Part of a small language model's weights.
Architecture: no position embeddings, tied embeddings.
Training: 290M tokens, 8848 steps.
MLP neurons of a small language model. Each row is named by its layer, matrix (up: input weights; down: output weights) and neuron, and shows model dimensions 96-223. Each number is 500 + 40 x the weight over its row's rms, rounded and kept within 0 to 999. Numbers have three digits each.
Before each neuron's rows, "fires on" lists the tokens most often at its 100 highest values on Wikipedia text that the model never trained on.

fires on: "rd", "ent", "ist", "ph", "tic"
L2.up573:529515431477448532574467474560505476472536525556439485575495437544506537521526469483471489529501502566514465485564583542476510521545484506462542472501525562584476527515467597571517453597470525515497463526445444488538577509508503511498566530492589563508523446406551529537495503528523534476494478455503489406463469506548462458448545551489453459456535465506486499526591437554494528476538
L2.down573:485512498468521497485519535521475543466468500464480487422558520442499567411479507485524547488495425495614447543495566462509495517473461543506504520514543467465568449552532475513472467517546494414525460567520550474466539587534480489503443519544492460501506532564513477486509609537496408482476541521537459553498508501496458443579471524520529508507436503513482563434541508411452522455469

fires on: " D", " P", " g", " K", " B", " G"
L6.up439:445503520495524554550469470511548509528463500457468483489579434496459496503489467437494579488483488446479603533522496461464495466512440483431523506375472527541477573525456565543569472504478572586499484525496469465552480439458475540506523502548510519492574480516435533524546559469447505457454461606408552522537465485546472470462526530507480485428437447513403420496493507527496474534489
L6.down439:455494515494535473493450481488505536493511473492459457521565457509395550496485517489508476512458450497457572489494425501501433487478455497457470485424554469546487516490472406440525522459515572540501498554472568391521500445547475551515476561478532514453476520487511513507478599462475497577508456574500490499500453517473455441493495525482547514438495464528487411575610488447505566429497

fires on: " Pe", "t", "et", " per", " Per", " Port"
L6.up402:477509501467531493498512493478504418514590404425414494451481467469455492478459515527533474520467560540556535484513530522516478485527485568537536397495520507420510421532526469521506484532515501614526489548494517544482502496528508424446501517451552575459557488539478541470542455530476492514537502531513526496491462504528509534497505528497513464433486535481518444524534497491497482504455
L6.down402:445500533523585508494530487538459472552468514447499517451548504469498485483513513518464531545495454442479480496503456501542634440539554496425537507456574450476477441489547492526531487548449515563485545510514581488507472481516454485525512473560556512462471484521538489474454489532496404477562515491446525546584489493435554476439502462443583549529533438577552453486439489470494456535545

fires on: "il", " We", "re", " we", "ill", " And"
L6.up485:493488540523566531552485492474488418479466433553501570467451462457481464463506523517509527572515547401518489469487539503481556529554415513485538569491419529507473557530510491442498469542483437490508502515503486432511513492509546504409556521595494571511493504498443463532416484521504436554496422514456472520494478518486433499427559480532465463460470441548554457556527502428461549522438
L6.down485:528515477529548506499559506439451513485529538510546507507542496487556527394573474476450476495471418439492611511470434489530474501495451476512462468484490521501519514492389491446519503473434530522537449498556552492560461567495533513523474518481498463489533500554482568447489498496492537529477552467502435438526483513475518490555488553496480463534490511544507500509562466544476531432549

fires on: "\n", " ex", " Sa", " Ne", " "
L6.up758:563529431467522473542499476527511508434589437447403483468500514483520554506533470512549539474526420509486470471533515551504514527490457525556528547504536509499498486495474478432476526434477401542517542500467494532441498500506492451380481450497520548494547489556508512519457422513526510572506500416539488558584469434510474521564509477505506485559423545529485489541558466469507474515488
L6.down758:452494469526505551489487506534529486505484501433480460424532464464500482571462528509513523552467500510544552518485491457566465482477580479485482565533489454461483476595477473490559453499551538526502499548441437550474447537504581492561508516471547467494488464507469512671527519460508478515459508526482511503460432546528493416529505513495553533483503500428435586466477531525444488603427

fires on: "\n", "a", "us", "ex", " ", "ia"
L6.up278:513528499523550503507517536469494498452519509526566517476496445511491515408516427506474443496482597483518498454485509515512493548462471488455489522446487580500449472473543451446477451549509520442465473433490524449560538449472454502558484543533501574460532541564544542466522592507489462519443499505511542496553500496543511524454447498466452424444504535503531499603530480524528488491449
L6.down278:438527533543429582479508516573523506564461520454401444526500483499473484539528575490451520486480478515477576542569462483498502513479524456541518503493494483510511547580446475483508483423476562541520471516468507524456482463527546543479535539499486476548493522523470521594491479584434436468482530476490518494481475546500459485524504510517538485535504540525450542425437462534334546521419

fires on: "or", "ent", " President", "ist", " part", "ant"
L6.up748:474534472546511493513544511548489536487476494521468543524550439521523487419530447467475515409490472552511476511488557480524521503503470508482572461498492529453552503506524561480507401446575605550504464540499462514500560461512468438546539549484496555475548428513557479539517523480506505543457459472530527442539452490546524476552567491482542416489524492501457489515532438599481497580485
L6.down748:486493575455531478527480510471540563497489527440497538428533494508564496500483519459450522548486482450555381490477494503465499550529510567451458553479528505500510486470480469562486540461558500494473500426511509542443495453548526463541525478539485472527570524515533550521540532492460490486499524467491438503477541544584511492482564536524540468525420499483487497509435410411461551449494

fires on: "li", ":", " Per", " per", "."
L6.up643:486469498511478525539506414456516456520472476528497528457489473430490490483540510494486555512468478463523486469530581526509473421571409561458474456509501509511464489534469476574560424552504480512489483492470518524450509513506580471485494471526538489503567473595489493496492481483550503434493562504419497590443511534551607523420500505447574509459516442474448472451530547527512442512527
L6.down643:467524552586542487493490479507437505534471468490467463509478532530484463494498465533435437508507442507497487416482487499520529549446544533486547504560483447474570461527529493536415472488503560454508503543449516511546425478484430526526520503467521504458432507495520562508484547553501527519578514537428580528519503460454526450531456446471454460485490459549545470510499502431480482489437

fires on: " ", "ell", "re", "ill", " Smith", "itch"
L6.up311:491502530498478529532573459410532505444435486485464530463514473461540430517479490494479476501531437477478507489455447545450527603472499502549527554429422558510499545498496465565562550443518528528596472494545510455564445407459530530504463498578531527469545515557466520509531498558487514532472548518451522515477467454547450511516484492501561487416499521512471476469491437468450528479421
L6.down311:545540465556513496469520514480488503567566504482531524545494519510512562522521504473543483522507509487513473542534498536576471508490534466515510422462573435489525463356460551498509575523546457486470535498472557511528468554520469484480516503526489441481513418428524463336446486563480478534518554436497511475520474523409462484528463554514505522491502513529506459481474496474574538517563

fires on: "c", " S", " B", "cc", " P", " St"
L6.up374:475484484539521492480453590531447520522504474536577481497540531521517463486532490514461587529511492573518553477477578467472437496484487549523490419473542579491495499550488500527455416565474536524550528496511472567513496470529468515460418471513563532485532379495474476490467510517485523492457449588458545559535488498550468557458588510483478528414528492552494469518528505530495470493464
L6.down374:509512504514481497521498553497502519536466525503497571451480443523435535474498473491549450571528514575453526525524507486461547382475474465561473488511568476479513526546567564468531534529393519514512469504435440517549473479485447499461509508516468524425528542531512535484481510467528632516550565576503446479491460536410551455523397523471456526468561518530425486492481485430486513503531